From a checkpoint of a small transformer trained on Wikipedia.
Size: width 512, 8 heads of 64, 59.8M parameters.
Architecture: RMSNorm before each block, learned positions, biases, tied embeddings.
Training: a variant of Muon for these matrices, 903M tokens.
MLP neurons of a small language model. Each row is named by its layer, matrix (up: input weights) and neuron, and shows model dimensions 160-287. Each number is 128 + 32 x the weight over its row's rms, rounded and kept within 0 to 255. Numbers have three digits each.
After each neuron's rows, "fires in" lists the words (lower case) most often at its 100 highest values on Wikipedia text that the model never trained on.

L2.up2320:089114138147112150191126168141094141132156091132148128123101167150108132086146139156124202134133106090081140114150111084132087103117136111155139067132143136103123131149090158101150139149068101103049079090099083178110115147150167115085150033185147105090107114052133138091157098166084182107174180076094155103162131082191128132125176118084155140133144108152117084159202101121065106145149
fires in: "since", "until", "after", "before", "from", "khurasan"

L2.up1765:133137181126153157053109101122109089152113099168152115102103125099122108078149152205115194087173142126149120110132084145117165073147089099058124124119107128095102106084118173113100155149105175080109100139086118175123120137153179119111184130116121127098166131096210178093108146067115096117110115114134119129191118142102167100171143154128142102177136116111200212169111127096136105135101
fires in: "not", "to", "i", "t", "we"

L2.up2290:089172145109149107134117132118115146180090053130121161140168116131132133171121101114153140110165083132125108156116078109126157104088148120137112109110130144094164105068082130126155178142122058174099148135087096095158148099184177133084141163137134104144126128082133101096093148145139121151133126087162094110127148160118067132145207131125137154094154171108093094123142120054131131149127
fires in: "one", "each", "every", "per", "a"

L2.up586:119125078101106088088099123131133129123085221107184111137136137071124147060114139128168173129126114120155128123169088146159155129140150170115099102150121094070145121118133050154137088144127113119122120167138128124061133068140090166133089092103100178131119122186082148146130148165107162197082122141109134119088094153166177082113162123159129176155071107103131073113122127117071085117121
fires in: "such", "this", "all", "addition", "these"

L2.up2051:092119178127127133133120208122142137075163144175083115073194146101153143104155124145125137084096168159170087088141140109117138127150145202135190139111116167119187097141125113124131147126081134085082093140125121126151137064194129067104091086063121139115141136117074087113123151074102083153144114110121123143130123100139191104126075167154145096149114166120103117093176185168140129112096
fires in: "by", "produced", "production", "built", "television", "was"

L2.up1828:111130111088163136177116122196060101103094152162135104140113105107109168139113113055100141120069130120079120074102131127096120094127093086135102137092136130113134142136120184167196085133169106153153120049134114157151122184109121087130196167125114110122098103133154077157149159065123130107102125148075082150143173151124116098130158144143133157171111122146132126120095125141138093058094
fires in: "in", "which", "on", "who", "each", "a"

L2.up722:105151105052124148173103092174118125127097153138150101059049146104116139144154178119124141144129059154172072139124152153106163118126131162138088046147184124125112149122098135135189108129129093107115149132058104145143070151165179108130167166122111109112153149114142147166132135066146116149157142137141131113190099133121124150118078077137107157151092096106144130165154158188108114139112
fires in: "which", "who", "that"

L2.up1645:125124115116144147108138107163196137090152092122169093081116108142119140137167106125165141148129143133142114141178106085148133187122125130145051131165174118131145137182128124146096155130107035147141119145094139100138088071161114169158082122131185094156150140175149165180130136102090154122187106097137091090133116138143165160064151152103152106151092189113110155122117134092101144153218
fires in: "be", "went", "been", "bethune", "go"

L2.up1648:092145147135107064120112175132117120069094151103188090059120169182091098138165137115156159201125119186123105071105098046159133185120134184142061075135147068136133102138089136096112091142154045138130143094110103092117150135168113112146146129160130084131143124037132161154147077082170114116128081150094105141114165131124118168078085135109226146187160138128123110175105131119113136166144
fires in: "in", "as", "on"

L2.up2206:128177125158123082210101153103094101152097152053157101166087132115098108172109121152144167090137126140201141116075085092109151131149160196139145119191184145141134120137196113103092150121167145143182115098090100111072074145179116145156122020122146184093137130138093155098067101158174132110134156076159090097118137041100137030141130131114171127084166130165071126165106167164097165118098
fires in: "of", "under", "received", "list", "had", "as"

L2.up840:140159204109189084091072106140128099096069133094104114105114115131073183149113066105113147089152152106148144074174081134136126154124081134143099078095079167165190116135049148131114162143108120181133121187164149075098066146117074086155064074089096161113097165181135165123143114137092080111190118090142084117127131138151151081136119178129127140127138156038097129121092164109124144088122
fires in: "well", "including", "and", "other", "part", "also"

L2.up2459:102071094134096088093104068135098091100211142089185131083180077100153103113145147179102145145080066128133154147109156124135095096106136114137132107140159124117087178078133163075119143117128083132099152176108125095127108163138140186126183128137155121149134149153123129096098127091132087120142167166124160089095186135125119155127086134091130092111077171127166108135165146060161139089129
fires in: "years", "year", "season", "president", "book", "general"

L2.up1693:133141095140128100088091077164158174160134145126119153136075139115113103135139134105134119141085130137172133118146062124134151067123153208181055085117114114088151065167083188056138173124102136099149169130149108070132144157161158127085106102133202087122163141134173103149131184143194142111124158149100130126124124238117147086139128156138107131119178150109165083107193104084118143196099
fires in: "some", "any", "other", "an", "two", "several"

L2.up1852:105088156119163160058182122146080140111122107158189094153148126161103124128129128135142115128168123123137057169110156128166127090198105229125100115160101067112154144105130114083103116140129086166125127101157065168130119109157124137070138148123077147148109112163139175193181131125088105112145137084126087091102107120114177115145086086063111175111111114155117145108154125111123111098128
fires in: "have", "is", "has", "that", "are", "it"

L2.up2234:161125099118166114132109078110148145104147123175175168073154124147136138148107119119137105126124091093177181082125094121173170125120091166159084100151113195132150172122087130090125131153123075053043128109157144171138152084149174098174182157173101133108143155047096073155155090105098116161145126091085088115120165129128188199104121179091123150179101163102162137164072156059175156059097
fires in: "and", "or", "according"

L2.up1544:112184154121085134152128133124042085123105136106090128122084119134131115127122148152122148104084132120112138132127153168113132143105120117173124120120164120084160141153171091157121139146146083180099102135136051143164097172095075131113144191119180143099116054210140168099158066153154167101135152126118160154143111142161104133115085177153146104152105080090112127060150126105061053114082
fires in: "with", "was", "be", "is", "house", "being"

L2.up518:094144153119101131160155180124152096133136096107137122171114104080124067169189100168101124124144192200082184097054084142129083120104114149093115159142142110146105161067109156107098174135159091183047129106174103166146117133112148128083139115124105113105161108166119164086139119084171101133085153111139137156125101179120095103125151168127111187188172082069145157099112172111132064124070
fires in: "for", "to", "indonesian"

L2.up2441:158124113142119106116130124126078190158150219117129141161171131117180182159165135157116169131073138137121128143161133125154162159076089132101068106139171130099183085159153145120106139150153059084135107164145123138144136130132103126166095123137118138149120115121157136090082129054147096120140199109163121065138134111143137096155057099128132124155144072093084186138112137079133087161129
fires in: "of", "to", "hit", "on", "attack"

L2.up1191:112075078180120164106144112172152131111141100115089118138084081111098144096159091135164130140157155112200112154162133094137141114123190110114098128146167082104139085201105130185087070131168111138128162172166124167109150113105139173180122174164151160077105120181156109172158188153110162178128164123121142037067106177141123128074145173142126156201140158113158172127135155112126130134114
fires in: "is", "being", "was"

L2.up796:097214135195150162186151111122168071109122147141080130067110134173139131127138153177127080143137148081168116112078105127141127094110098174105124116116144128142080163127129132144149102108143136058084164122146185172197113079147161101110079122180124131119085180139116150092080141081163119134141032153149125072135133131128137127205169178088065126146137135110109096116181113070154170185110
fires in: "took", "came", "went", "working", "goes", "take"

L2.up1481:077115137155141130087162066136131085048092127161163079112103193091129120095072132175100157152140111103117106130109133075105119110116076123117144169115151115093155133145162108147165154139113121153153075130076141135111067122092127102106164106141089180131140113129146116151124105155095155180108119119189126070117096094164162136111102207162109142153142167157119126133122157198122153110106
fires in: "time", "once", "when"

L2.up1543:130121161143163089146136111143117104182108163164139102186135143127093179114253093177089141088145131179097136097154140135073153074073121101136083147139146142168077106134148151116143142140154086140194161111152072179116180195079094118128152120118132116102156183140166143135126143113088132133136131191090102130083164148138131084220075120071173076113143131133129110156143083188096137139104
fires in: "as", "after", "following", "instead", "dvd"

L2.up629:120090069172120146158129103116124174140160159052173175133098147070130174183150123176069089113154158179089075097082148170149138140152107126095131104186136160084102157126146152116154123116122108087091148152138137138138036141136214127057125097149079145099131163119138166119114086096093163138141124150098133147163124082107156153147166087070153167129133153131163117141158113059074117070179
fires in: "of", "number", "the"

L2.up1569:107084149144105160158060090170126057089154144172108090154047142137115096135108122160078109182152076103130093148116141067142105092113119097120096114098166139140092132136098105126122124007133093147150082165143094168103125152139132157138106095149086111167145198090165140064144148127145107113140078058159118126171176140129189118127172130104188140156071147160112126192115127151141203122130
fires in: "when", "from", "alfred"

L2.up734:115091115171115106175112166090073156142144152115078120133121093090108149130081171093068082125136134115166058116188111150133154122122125084150124132083092099128119132193136153106127112174062116135133160114138128119091066127157057174081006107106114173152172137162084126115135162185112163124102142152167149149131124165161071138140112160125113084134116172157140144170130093130169055161197
fires in: "major", "large", "main", "important", "significant", "small"

L2.up117:065078154169168145136118138134148138141127123124137143101079172109134157163111142146146179148110098102164158132183158186179073178120124093145088154153112098170155155126089153109066123122112151184153119167143107136169110101181184142167121144086137136135088134071137161131093110131132070164137146122132109098114079108110128142162136141151102141133098156095120145146138132106119106141100
fires in: "and", "women", "aviation"

L2.up1489:095168155126089146130109116167116142075108089082098136119128159135193145158102126102213154151105123081114108054144110153130179129085100139141120064130143071120076105114151163121125148105144119138072142131160086082088093054125137138145157151139106109138132113086144129126144139133145208128135105122120122136131124131096135096104105077106088057170109127143168120080070131162099137119097
fires in: "been", "that", "was"

L2.up1932:119091101143059089166162145145084146129087150091112140120128154136078144125141109152090142142113164170084163108167145097105123144147122127117098174180136129108121169100131181113171190132118136149135143145108127138121122141123076082097124171099164169110125176121098103093113158105141103095133186141139151136155174112148093143136137140163170108119083139119144182113092113127098148050066
fires in: "by", "that", "when", "from", "which", "born"

L2.up105:168105131074137062138070116148127157162172179158171123139157173179173111067106142110087107202123088110215169148174092138166142143118068140198160158129138096138154107150128135161126151111101148185111137179152166107167151141162192209154135129100137091120148147150146094118153079163085144103174085135154156136108150134104136100146099134090119085115121137120196114096132122122113101144110
fires in: "however", "despite", "but", "although", "though", "do"

L2.up1327:148136153145139143160088136060135223133149141071143107115171134098110133170087120119140085029211166206138089141124084156084111162139154151110155071146126158105124157112104177156109123134072101091141175135150158175118112134125113161098132099159116154091081140101151144079102047143150114109126129149147088121155107106106197157085154164124137115138119166159152185139120059123069122126114
fires in: "of", "number", "few"

L2.up2314:095127125097106141135056125098082094117165199174110134162105086081108137114117104151146177163141182105091100180112100089128148158149158151125138078153110090200175076106117128156180187044112079079090126104210090076149102110106118140098131160148113144113123113108133128164109194096134155141168148135085130131101100150165087121116083141114185171124128089152160088155111099060111099133094
fires in: "that", "as", "which"

L2.up194:089053125106051092104105161133135180121130126164109068119136099160109133126108167107125083110096165110133121139104109161125104183195070130155122121134112189088133112133120138123141198080133207101106164148115153099150120097116060106103172117159158187156035135103112146145205184088151106155162093137120137098110104129152123107117127114090119202126151096108141182152135073129130095036116
fires in: "a", "the", "first", "born", "of", "an"

L2.up1575:129090109111140165181100138093096104159157184102118138057164174094107113074127125155134114131095132106146153150178103073133110098083135073111134135120178161141165071123102087128138047178133128130136092071122125113138096115065134069118153116103187124146124091128086074167146133143096123074135186171156147098161160097104133125118088172149116135162123176178129160190098163088125077111107
fires in: "with", "known", "well"

L2.up1365:061175112134136096165114127112070141139090202146103112173114124167075094157139125142125138135123142133155078142101091124155184070116141197073150079143138091103136140094112075093112117132105135165122147127146136123056091129106186124145144157133114106150139130166202134104130129144132184059118104093178116171094040134120155123119103171067149098108116092161107123133147131120142121160127
fires in: "than", "up", "top", "ground", "tarrats"

L2.up336:064134117092158128130106098145095151151129113092143161122117111111132120093160129135104116101191065101135139151128149114107189095138046105097117102123125085119106152109117122091108110159121124133104139210089162185158105154105134119130100134125122118158137112114133174144097157115132124089109137157128136117117160108156127177154150110178124121136209142138121150123147121155154113133107
fires in: "a", "one", "than"

L2.up485:118131183127160113164118196162115125115121172074127126142213119085097127095128104111169088164117127115092087072098060152127186125115134156125158085185149135134162128105158108152082102172107131165135109102119081168115153139147146163053163101152192157108157045145162100118169152125091173212139097141142143163043127153118159126109091130132117105166073115110097096133133178128083105070119
fires in: "born", "career", "based"

L2.up2440:117046171137146129111071125117057105147125111122115140129120139118104183100126121121092125218144145149101173093136115083088209182190099112086130152109071122101196158045111158080109083042148108147159119162138119133130063153145079158158113118130090072128131102098198114129162150075109110172137176121125122147127189098092168100164118156138136204107138076092188124178140079090175085161131
fires in: "new", "original", "former", "united", "current"

L2.up1978:122125145193158110155111111125086122162109170117180079138124144117174074164126108126084169103204137136160114185145093123139150147142063157103147127158150113147094131168093188143167086111142140152184113130128182104152145143156113160111046114154155110129098132146119120147206076062169146123130170106143127095104087085090138087126147142041173069222150134150153132183090086068088150118095
fires in: "that", "to", "for", "whether", "which"

L2.up1894:164052159085147129146110129180117150102116116116158167186138134162149199108162128146113148086134172120143175155138111122094114150141107138154102116137091111134104140068146099092167083175106098204099132151169145119194113160098123101069121108145093146108132079127128142162190162158133106107152136111122130125174180128176128088074122105114104154095132086169164142133142106113080126093112
fires in: "its", "their", "league"

L2.up737:213091098170092077167136124128157098091118131157160139085138090093080133090175143092167121158170136174129140142070135076074163049182082158118169130160108155100180116101122162116104150125113190100107174185061115152102089133155152143145102152103116089122134144129171081176085102095132135095105122106147106165094131115127161144145153160103089131152155177101120057133127134100134139144126
fires in: "year", "season", "league", "division", "conference", "game"

L2.up537:117063085064139143133112095104128104145134157138104135105127070121163124081119145154147140137118155134075081125140166043130155155146088179099132127136087143113099155204065180103111091127128131157185122232078122120130161124101125118172120152175159131102160149171143172162130129129171126101105103195105110140122127177103102101162110116129121112127141200144098105120123025137148162148176
fires in: "as", "then", "became", "become", "into"

L2.up2523:145139093157067127116127124098113130075111122148116132117143152144088141088137163060081143167112101180118101079147070127068149171072122140071100105157133159143190181071100110180144137116087131127153103101122132163116074148160163158120063128142136078140158140085134124152084171133138167063160126127196138055103151131117149117102127129099097095125113131166122145224109159162125135166138
fires in: "united", "new", "air", "sea"

L2.up995:111080071113111131127113107122147136087107150069142143098172215120148109060136098096078068106092125083144121122179110136160162126167096170133120129119161081156132152105152097103089135084120129151058110134119106098141091117123072064153145136103104127135162107133103161180190114149151138120124160092148146119074157117166136165126125120110125128133099140138171145177107064137128142073117
fires in: "while", "way", "river", "and", "see"

L2.up2398:112139147133070166178098170133112187116169177144152122161112133138150125164132151091110239110155143058133144116134128163099130174109135106133118110176112175098080137126140110103110116133158114131122167101116079205089076098121157131103146078125130048089146094128083156116127130168132128129165093078093129160143129151142098151131132140182112152159086171156114128106145120096132116094081
fires in: "show", "give", "award", "given", "provide", "offered"

L2.up2414:144181072089110144181160116073117103188165186075133152145152152121213114092156140080139134133050110131108102169169163080144084112078171119172139181107102106143177125122188152128101127133099090172185119151128145114212115216098103129182160132208088156178144081006136133081090090151115102077137143129127118208101155141101090223100106081120154135143101163094143126174113079182110129143105
fires in: "in", "of", "for"

L2.up1490:152146097176116156146070135138164163134127136130098184125198185139107081133144161138064146089120101165187091172153101097200158135055101170122098109098185111162069107119107146134108136093136105178158045107128142087091117085137128149125122069208089179144179112125154147159120131146105077116150089130148108114137126159122120102209123153098121134125124120212131080121126071089129089146103
fires in: "following", "two", "same", "other", "three"

L2.up493:141127144151074191129092155150098172137137116147126144174136123131089072092187117087171151181168153104111142080126168168139133107133130176123110085126126081104075127099055127094201116136168138159083087099081166070164170154146140133024197163134136118127113173116126135143115187121170108171097170166127161120134219080127142121124132115175113051122103117180052079105159106119132163113103
fires in: "from"

L2.up2324:089162142119149117140107160093142150107116217136107126131131111152098138107091125090119172104093116107175133171137101134153103144130131148107145152121116083104116121174128071091132126083133078079143123116167041126130146118102164126091125160156104131109130128171122170199084133094132113104174145142102078179050100151148057094154228111100163143177140143179089170123102092158154107182156
fires in: "that", "following", "this", "same", "present", "such"

L2.up43:152126151174145104123133169143199135148193133081138184135186103175143149142160167154109154156153133159188148110049125107121122080132143133131173092204126070065121127144124150082127102144182187121098190156144112146133131134137127137131115125110154142084136154115114099163118142129133107120109136142127107149147151130115077117180149090136031144144151133134095108103192132047067153113125
fires in: "year", "season", "years", "career", "seasons"

L2.up83:076116181089097126152144090174147084131161118156127159088193110115152126111100131178156138139140161112090135084136115099133190127115145109078121151159124154164129061146104138141075107130162125129147106121103134162067160120132138149142096166118142134100147080149084153120120089126185130090079120096138190121106134112148141114105121149146139112104102177144201125132074149143195167129117
fires in: "from", "to", "being", "be", "into", "quickly"

L2.up462:071122146136122190114115089158113118144143152077121171105112124104110131152114144120161162078163147107071109085136131097131153109124129121145128119093165109048147162092166090169169135148088138143159115115122124125135068071121129162071129135119054119120092120134155149135144112103168097134195124174129187116162146133102105094133160126091092062152096093136152148137220128086132143129095
fires in: "from", "that", "of", "went", "took", "starred"

L2.up1514:168092116090125212121064122105125066102114088158157145179138113087116155143155075102056143109096110138103111105124100131139102122094114109112157134111162156158152145162121109161156082037147074105097070157128107161097062139125158136135110095115089092103143089107146184110129136090175104058163132136120130113127169150120120149208167088101104078174197126156114165158108142128130112090118
fires in: "that", "who", "which", "award"

L2.up1221:157104141090150076131103142121140157098090076126130097147132139125164049082119123126135137099083139158150106117111074136115136195146071145163129077167196088133102104114079108129113162132088075071173104116126087190177159150103110108101123139084135090119158117143146081151108061144115089096141101148136150169173129104144121144150191136134121123133104159161148116109093117061141106141117
fires in: "are", "including", "included", "include", "includes"

L2.up695:101094158176114119100106138082116112118118192151162098106077128177145106128103100180156115083103128149129134137094125077132185114151107149109164101188090110111091092127163028067103121144180151149188131131089152135111128147104115162153206101070176078093103122103139128107151133099129104167133133112206075100113148190106097119131156181143127132129118143165096144176143142142147105116167
fires in: "as", "when", "asmat", "once"

L2.up2236:097086146143115165120123179172149194142117120129144142135147087069092192134124153065140076111106117197118121152134121135119183145119089141076136131162116150109184120115166135108118119098158178149159145127153129115151132148129101119158086074135105148121198165164097160174160118162148077078116108145146145139139065128141121084143111153130068110099103111115135151131097124108073114092185
fires in: "of", "lanos", "loss", "mz"

L2.up538:126170091114113151124080096177156180128109179099095096140130135147142089123156149105064146117122095124151093151158141122099113146131130155052125167107147107076173131120091117094156110097114164132146150094100179144127110116097134151104118099175193128130143195169148124073127122180130129105126118081142125159070127126141157127106115117155132110128105190092085097157125099100146064119121
fires in: "well", "small", "large", "high", "a", "short"

L2.up1641:126071189127169079116134170129141111145148182136112153102208136100098111065152067127210133137127158089162130161145082135167078127204124118146171146154131094100155121113156078107132163095195134136146166143178123153105084190142147105096106176084128127125109092134130115110145110126132192128113080119123169099132084131129145144119143174099126138129068137123139100097130149094099085142098
fires in: "to", "co", "has"

L2.up2473:156130146207125103115158119169118142117127152096113117144095142144134152132164088133114149082149147075088108090125116168134105094129112121123140036173109053101151175097198151128174159133112151093140106145115127133171123103121110153123125091095036116099138142129105164106100069109125099143105142143154160108061120118154137124081173169084086166126090110116116187131105162121156111170081
fires in: "that", "leipzig", "those"

L2.up445:161122063134120154116128062144146172150109147129129166133099110127158148088123168140109147135145141093131147116143149146151128135075117164124095132089133124148162159065156108155080151125158100179157114134107118150117109143083110072134159145127121110091112096121151129136181137107127146089197119142150123177132137123141064116115103076061138142154128109112183102116112134114175042139100
fires in: "of"

L2.up1640:152106165157094142149122175098116144153100140165082099155192130148166104120148154118118138138121132170084130151077115132103139108146122110164204088165120122130139082098129151101128140124139180187157108111216147108142104153108067142155114085058162152121110197082096089171189109076107106150103113105135071160126135076177156094164058106125158087127155132158193125105139092105127138164150
fires in: "that", "a"

L2.up331:191115143129156101139152160076173124184146157092114085140163135127134090103190120177117154130152091168110105133114126120131065120112130111172089143120146074145086103142084079132199153098168099162123187177089061178128097123185111147163113170126085128093090164081091081188197144110133091091128146131161103086131121110128072127175166132131102144099123122153138139085112082153070122129140
fires in: "same", "following", "world", "year", "pediocactus", "that"

L2.up127:133086163143161125159133136111080147171065109147175116156089198125117116113141132143129144085086115081151135131131167142138096171114156110079129167123105128072073123163159110135136115094124099053220165154132106158112148185074124154154080176137122087108082097169115109161111144160095165123175137114142122033071180154179127112076176121107167088087132110135103104135156202102122122095159
fires in: "it", "its"

L2.up2457:108096111175144143147081105162129145145155122058117173107139078165113147129105127050114138166068160095136127091139114109107130135170137164103080175211108029139118116167156138135074100092106097090165137092188050150130110120138076107144163117103176069122092131080093116205153165141133117147152146114183092147055104129061131104216129094110180131161135153156178108130140132175084072150162
fires in: "had", "have", "has", "having"

L2.up1826:120160120125152175133119170067097091176126142097189133139124066128140149202191096124106111107178136156123151126110113128105089094070162084072107136165118095128151065118154136106146143095092096133157170140103151122114128127162171142076207112145182070078127156188116102122152194124175080127133134146092111116074096140139101082095143143107127172157154159135170100156125122112128113113132
fires in: "in", "south", "north", "east", "to"

L2.up1968:148108136121093158145109164145134143127095065109128110105087064102168117143137148111088125100146168145088145126088102097136103138168093073120138213207124112165129124119165113140144156106071077107115105133084167081133093135195188084075144104137131123106155163163107132084114142130120120029102122147049126107182154127136105088152126110107116073136086138049147126172150123075131100149158
fires in: "of", "de", "or"

L2.up507:121107079083102134121093100094131179176155205122093170032113084149093105175121135111104106113116103113105112194159086153126149140136144102092116131119134121134079135113126117074087086114179103071147156161107114126131125157148098104103074063098124157139091134142119120132142160124150158112098146123175113137051111108115146088187161148128103161144148152127199114134156122130126171150116
fires in: "new", "day", "p", "attack"

L2.up1047:142151133127096133145085127117155092160077185129170107093090207116069115129200131067132168108223056098131116151093163098131059126074111064154079145166160084136150080126112172166131111122152123108186151142073083108139096137119093132130192125156147116111110083137126129145111152126131124175097112097107102161041158113102089184146146140107116154184146100126101129145129132104134148113110
fires in: "as", "asmat"

L2.up2426:091059170146115180137117144170124208094112116136109135148156138109106117108185067132144182167117191122118127059143128105100203126110105174112156125141110139126111147112101129116109142081168124141125155121146133189158168142101174188102160133141146128116122064187142130109113112183146038104114134159169137080106059092138093085149139150118131098205097130125173131158148139117141120138096
fires in: "to"

L2.up142:137160154135119070171141070076116140138125128117170148097123131109176100088163109144142080113159129135155176187153151183164195149124108106155195116103087097158115123115106177167122152119162159146178172132123107144136101132111124198114064174172154130159128124142113110111098148153103154149180117068167123117115118121132100094161105125109210151152110106082108105159087089117153173093154
fires in: "there", "it", "does", "did", "do"

L2.up2066:118116126177121139168098099110080141100099147104153168097169111091124101162168158165129105128087146069138151138136171128130165119121225087103131096129125144134114138144163136082115115139134114156135128141174171110063114152174165154117165189106131104124131153136113141134138112192183170112136117147175121153137108183115109148132136107130092148154121161057121159142120118114073122129076
fires in: "where", "of", "for", "college"

L2.up2518:071142041122105115115122135106075125133120156129072132135159109102171148143127129115160126136100107163138065152142124114096125128102108128134120095128103116125064082136065087096144140077126100151164136163123126103070084140098178133109121085142093115122100142109125204137130152126153158139138129117151172146105119102145075155143137152141155135142159153125084156103144139130135163176128
fires in: "that", "video", "used", "bacteriologist", "videos"